Weights of a small GPT-style language model, trained from scratch on English Wikipedia.
Architecture: LayerNorm before each block, rotary positions, biases, untied embeddings.
MLP neurons of a small language model. Each row is named by its layer, matrix (down: output weights) and neuron, and shows model dimensions 32-95. Each number is 50 + 10 x the weight over its row's rms, rounded and kept within 0 to 99.
A block is one neuron, or neurons of one layer that tend to fire together. After each block is what it responds to, as a language model described it from the Wikipedia text at the highest values.

L8.down669:60 57 53 46 39 59 48 59 48 74 31 45 47 57 44 54 46 44 68 53 36 57 42 49 71 57 65 58 55 44 55 41 40 42 36 72 44 52 50 51 57 49 61 38 42 53 51 36 63 46 28 52 45 47 45 53 48 57 50 31 63 39 41 33
L8.down1552:36 52 22 54 45 38 49 47 40 46 62 56 58 43 54 47 38 50 50 54 36 53 51 46 30 50 54 56 58 60 66 52 40 47 51 34 41 49 55 67 49 45 34 31 40 47 65 52 76 37 38 64 62 48 53 49 58 58 56 48 45 65 49 24
Foreign name fragments. Word pieces in the middle of non-English proper names, often after "al-" or in sports tables and lists, such as Jar(un), Dar(w)ish, al-Shar(qiya).

L7.down748:37 50 42 66 49 51 57 23 54 45 56 55 48 46 42 63 64 47 54 58 53 36 53 47 41 53 61 35 55 51 47 64 66 35 42 49 46 57 56 39 57 63 48 48 60 38 49 51 58 24 57 43 51 45 56 35 38 39 61 43 58 64 63 59
L7.down937:59 36 71 40 48 46 74 59 58 49 34 36 56 57 44 53 35 54 67 48 32 35 34 44 53 46 53 50 50 46 39 58 16 55 66 50 59 73 49 40 54 52 56 59 44 33 50 52 36 56 49 70 44 47 47 61 42 67 59 25 51 60 61 27
L7.down1541:34 62 57 38 66 80 50 47 55 41 49 45 60 54 70 43 35 51 49 43 43 33 50 68 56 39 47 68 58 56 44 58 55 56 48 58 51 68 58 50 53 51 64 42 66 54 52 34 49 43 53 46 53 58 47 45 41 40 37 35 41 57 65 52
L7.down1809:55 34 42 44 50 42 63 38 57 61 55 57 34 50 51 50 64 49 42 48 46 43 54 53 33 57 62 42 74 56 43 50 59 41 53 56 50 41 65 26 52 49 46 35 55 56 57 51 47 43 61 53 54 41 40 52 56 55 37 41 43 74 56 48
Nationality and country-name pieces. Demonyms and pieces of country or proper names, like the endings of Siamese and Jordanian, Austria-Hungary's hyphen, the Netherlands' "the", Polish, Irish.

L3.down228:61 51 46 50 40 53 44 58 48 35 52 51 46 69 75 66 65 60 34 36 54 40 48 39 36 60 45 70 52 51 58 53 56 47 53 45 63 47 52 55 48 32 48 47 44 55 60 55 55 44 67 49 56 62 33 57 66 39 59 44 31 42 59 45
L3.down295:51 41 42 70 45 41 48 49 48 47 41 57 39 51 48 55 62 54 63 61 62 56 56 54 51 69 59 38 56 58 52 70 51 54 54 50 48 51 49 49 29 51 51 45 54 59 46 49 58 46 39 67 51 59 32 44 53 57 66 54 40 59 51 76
L3.down586:47 50 42 49 39 57 28 55 48 60 40 42 52 54 44 45 54 52 62 62 46 51 49 58 57 47 57 54 62 60 53 53 57 49 58 45 42 43 60 56 51 57 48 28 61 42 44 37 59 52 41 48 62 53 64 42 51 37 50 50 53 64 49 52
L3.down598:43 57 38 62 59 55 62 30 46 60 54 63 64 55 28 39 40 58 66 60 49 65 38 48 54 41 48 51 72 32 55 45 56 49 57 51 52 37 48 48 58 48 51 55 56 61 57 47 55 44 45 61 56 47 39 59 64 47 66 50 52 47 46 42
L3.down737:58 59 57 37 55 49 41 62 56 47 36 48 53 53 47 63 55 65 41 41 24 50 41 57 64 53 51 36 45 75 48 40 56 58 71 50 47 54 52 47 63 56 38 49 45 61 26 47 58 41 46 54 46 59 45 48 52 53 58 48 48 61 50 42
L3.down878:34 42 46 39 35 60 46 55 60 40 54 52 52 42 63 52 30 61 66 55 61 68 58 55 32 68 73 42 55 50 55 46 61 54 37 53 53 55 39 49 47 48 55 44 48 45 47 38 64 38 48 42 60 57 55 60 57 54 65 51 49 47 57 44
L3.down1156:42 42 50 50 61 42 68 43 37 51 71 46 31 54 61 44 65 43 64 53 54 61 56 64 66 46 50 64 49 51 53 42 66 43 60 63 44 52 69 44 51 45 47 62 46 59 69 40 53 69 38 62 54 49 36 57 52 47 38 41 68 48 54 58
L3.down1903:46 51 46 45 42 43 33 53 46 36 44 54 51 50 49 67 50 69 59 34 41 36 76 55 41 37 39 36 37 57 48 56 43 60 47 65 51 44 46 62 55 37 63 52 50 65 58 57 51 70 54 49 54 46 72 41 44 45 54 47 38 41 48 36
Name-internal word pieces. Word pieces just after a capital initial inside rare or foreign proper names, e.g. R-z-av, H-jel-men, Ka-z-mi, K-no-x; occasionally a plural "s".

L7.down500:31 49 56 49 47 67 65 53 23 43 59 54 40 54 51 49 67 42 49 35 65 44 20 41 49 55 57 62 44 53 56 61 54 57 47 59 45 35 31 36 49 61 51 48 50 46 28 52 60 61 51 46 61 48 49 55 53 53 56 53 44 55 58 44
L7.down558:49 47 49 53 40 45 62 52 60 38 46 69 51 52 55 43 56 33 68 57 51 46 45 61 51 54 66 38 45 52 58 69 35 43 61 35 44 64 58 51 53 57 24 42 50 54 59 69 50 70 60 65 32 57 37 48 38 35 47 43 55 64 52 60
L7.down901:48 43 28 44 60 47 58 42 66 46 66 48 42 49 42 50 31 52 58 41 58 39 42 51 46 53 65 50 51 49 52 45 45 47 43 66 60 34 35 39 33 55 62 56 52 66 43 63 41 47 70 54 43 70 41 45 43 39 42 43 50 60 44 46
L7.down1205:61 40 48 66 52 41 58 38 51 49 34 60 50 40 54 45 51 45 35 45 52 40 65 44 46 53 44 52 47 44 49 61 33 50 34 55 50 51 67 52 59 52 42 57 53 64 70 38 41 34 51 52 27 60 30 61 59 44 47 64 56 59 61 76
Non-English name fragments. Word-piece tokens inside transliterated non-English proper names, mostly Arabic, Persian, Turkic and South Asian, such as al-Qasri, Mohamud and Bayramov, including hyphens and apostrophes.

L3.down73:51 56 56 55 38 55 35 56 44 48 39 41 41 68 47 49 35 35 71 47 41 44 54 48 43 69 28 68 57 53 53 52 60 39 57 56 51 51 39 50 42 45 33 59 39 44 43 46 65 69 66 53 55 53 57 51 42 30 44 44 43 63 41 73
L3.down132:61 42 47 37 59 44 49 57 44 57 64 52 51 45 65 57 43 57 58 61 55 38 53 62 32 52 42 57 49 68 53 70 51 25 63 60 40 53 57 55 43 30 58 56 42 51 65 37 35 37 55 72 60 50 35 54 45 31 69 58 51 43 61 88
L3.down391:52 56 42 46 56 34 68 41 55 39 40 65 51 47 50 48 50 52 57 31 40 60 51 52 49 39 32 59 37 49 60 54 53 56 55 42 54 45 39 59 44 49 54 52 51 56 47 56 40 47 52 61 52 50 31 31 47 34 48 45 44 42 67 86
L3.down689:39 66 47 41 49 53 56 38 35 45 30 30 60 30 64 47 40 68 60 40 45 59 45 64 30 60 39 61 34 55 34 41 51 66 56 50 56 38 36 32 57 48 46 66 50 58 50 54 50 48 48 63 45 55 55 41 54 41 51 64 48 57 48 66
L3.down768:37 51 46 26 60 65 56 47 43 64 52 57 47 58 45 54 42 62 45 36 42 68 51 63 44 68 39 54 64 45 60 50 34 54 60 79 58 55 60 45 60 54 60 44 51 63 45 49 53 37 46 57 56 57 46 46 62 50 53 36 47 62 41 76
L3.down1063:31 57 66 50 38 42 48 50 37 36 23 63 56 54 60 59 39 51 61 42 34 61 41 53 49 56 41 63 51 63 48 62 71 51 61 41 59 49 48 42 54 58 50 61 53 49 54 49 57 52 75 63 63 57 50 52 58 46 57 55 52 39 58 80
L3.down1077:40 60 41 48 36 36 66 49 44 50 40 51 57 55 58 51 45 53 67 41 54 57 41 49 44 62 53 64 58 56 49 49 43 53 37 63 57 39 42 67 57 54 49 47 46 58 55 33 44 32 60 51 51 70 39 52 52 44 50 36 57 66 58 72
L3.down1873:50 56 63 58 44 36 39 55 26 49 43 56 40 55 55 56 46 77 57 59 46 55 60 49 49 65 43 45 41 61 35 65 55 60 37 54 56 23 52 39 58 33 64 63 54 51 56 31 37 38 48 69 48 39 44 49 37 61 62 44 36 53 52 42
Sentence-ending period. Periods closing ordinary declarative sentences in encyclopedic prose, often fused to a year or quote, such as in 1969., Broadcasting., craze".

L8.down507:46 53 59 47 52 41 58 68 39 45 39 57 51 58 67 42 52 50 61 51 33 41 52 51 60 62 51 58 46 65 35 63 56 53 48 62 57 48 38 58 74 30 65 54 65 58 37 49 38 64 53 58 44 53 40 52 41 45 56 43 63 56 73 83
L8.down1863:29 54 37 28 36 44 61 68 50 45 60 43 66 54 55 44 46 28 52 55 37 45 47 55 54 47 41 66 48 62 50 61 55 54 51 42 62 52 37 52 59 57 39 65 47 46 45 37 81 61 63 44 60 62 36 60 46 60 41 57 38 57 49 99
Boundary punctuation and newlines. Sentence-ending periods and the line break right after a === subsection heading ===, plus some decimal points and commas inside numbers.

L3.down162:61 57 66 50 40 54 53 72 62 55 41 45 40 51 52 51 39 34 61 42 51 65 48 61 34 38 50 55 42 56 51 52 42 50 40 65 50 61 60 59 52 38 36 42 61 45 27 49 56 51 55 47 61 51 49 55 41 50 53 62 53 60 43 46
L3.down455:48 44 48 67 54 39 53 64 50 59 52 55 48 62 53 57 63 44 66 63 40 66 30 47 65 48 52 45 34 53 46 70 56 36 63 60 35 59 47 53 41 44 56 58 54 53 27 41 54 49 72 50 52 49 56 50 55 41 42 51 50 46 50 60
L3.down764:35 47 50 40 41 51 50 56 53 48 33 54 62 62 53 46 59 57 57 34 53 48 42 44 37 65 57 47 61 56 49 46 55 38 54 42 43 53 32 53 56 49 60 31 57 53 46 50 40 57 55 47 54 60 47 57 52 53 54 58 44 57 58 47
L3.down911:64 55 66 60 50 44 70 37 52 59 22 39 57 36 49 46 50 62 45 53 41 49 52 40 62 58 43 45 49 64 64 64 45 55 41 75 54 52 43 42 54 60 55 66 59 42 32 47 39 56 45 45 39 50 68 57 58 63 57 44 57 55 45 43
L3.down1168:43 48 45 47 58 48 63 34 66 57 60 48 48 41 41 47 50 30 65 44 47 53 58 77 47 63 56 39 78 50 52 42 50 65 57 50 52 42 77 37 34 43 45 46 44 51 47 24 36 55 63 44 57 26 55 49 44 43 34 53 54 45 29 43
L3.down1353:47 41 67 53 69 39 47 72 55 55 35 56 65 60 43 58 62 49 51 42 56 53 34 55 42 35 50 55 38 45 52 54 48 36 45 34 41 42 52 48 47 47 48 53 60 70 34 38 42 50 66 44 53 46 35 52 33 47 39 66 57 50 42 46
L3.down1358:70 60 61 48 70 52 52 55 34 47 54 42 65 41 64 48 54 42 53 63 64 41 56 57 44 43 50 29 51 61 51 71 38 55 62 74 35 45 72 44 61 46 46 64 54 53 63 58 54 35 49 51 55 56 37 36 47 59 49 56 51 53 58 41
L3.down1420:44 50 47 33 57 50 43 35 52 61 37 60 44 50 59 41 54 62 54 28 38 49 41 36 36 54 26 55 49 54 50 51 52 56 63 56 79 66 47 49 51 41 61 52 39 65 48 57 61 53 40 50 52 49 47 56 49 60 66 51 43 42 47 48
In-order-to phrase. Mainly order in "in order to", plus other set-phrase nouns predicting "to", such as "in addition to", "in an attempt to", "up to"; weak on newlines and mid-word pieces.

L7.down320:58 51 52 50 54 43 37 56 53 43 37 34 62 73 36 44 58 59 50 43 44 46 55 45 80 52 68 37 53 33 66 56 43 38 52 65 33 59 50 47 53 42 64 58 38 45 48 67 50 75 59 37 41 48 53 46 43 32 55 57 48 51 58 48
L7.down972:53 49 61 28 65 33 56 53 52 42 54 48 54 60 36 58 55 49 40 51 67 49 30 44 63 52 49 59 50 30 53 44 31 56 54 39 47 41 55 69 49 47 41 46 56 56 46 57 53 56 32 36 41 47 68 58 47 43 28 47 55 35 44 53
L7.down1378:56 44 52 42 44 45 57 42 53 42 51 45 46 45 41 43 44 41 47 52 80 59 36 33 51 31 48 54 50 46 55 38 43 39 52 45 69 53 49 53 59 56 56 65 59 42 59 60 28 47 46 49 45 38 35 49 49 42 54 47 35 30 49 71
L7.down1490:59 60 49 50 35 39 56 57 53 41 47 50 50 57 53 62 31 52 49 48 35 30 38 34 54 50 47 51 52 74 39 66 50 42 41 57 49 52 35 50 66 47 49 58 49 53 47 41 44 53 51 43 54 52 39 53 66 44 49 32 58 55 56 67
Possessive apostrophe. The apostrophe of possessive 's after a noun or name, as in the school's mascot, his father's term, Madonna's manager.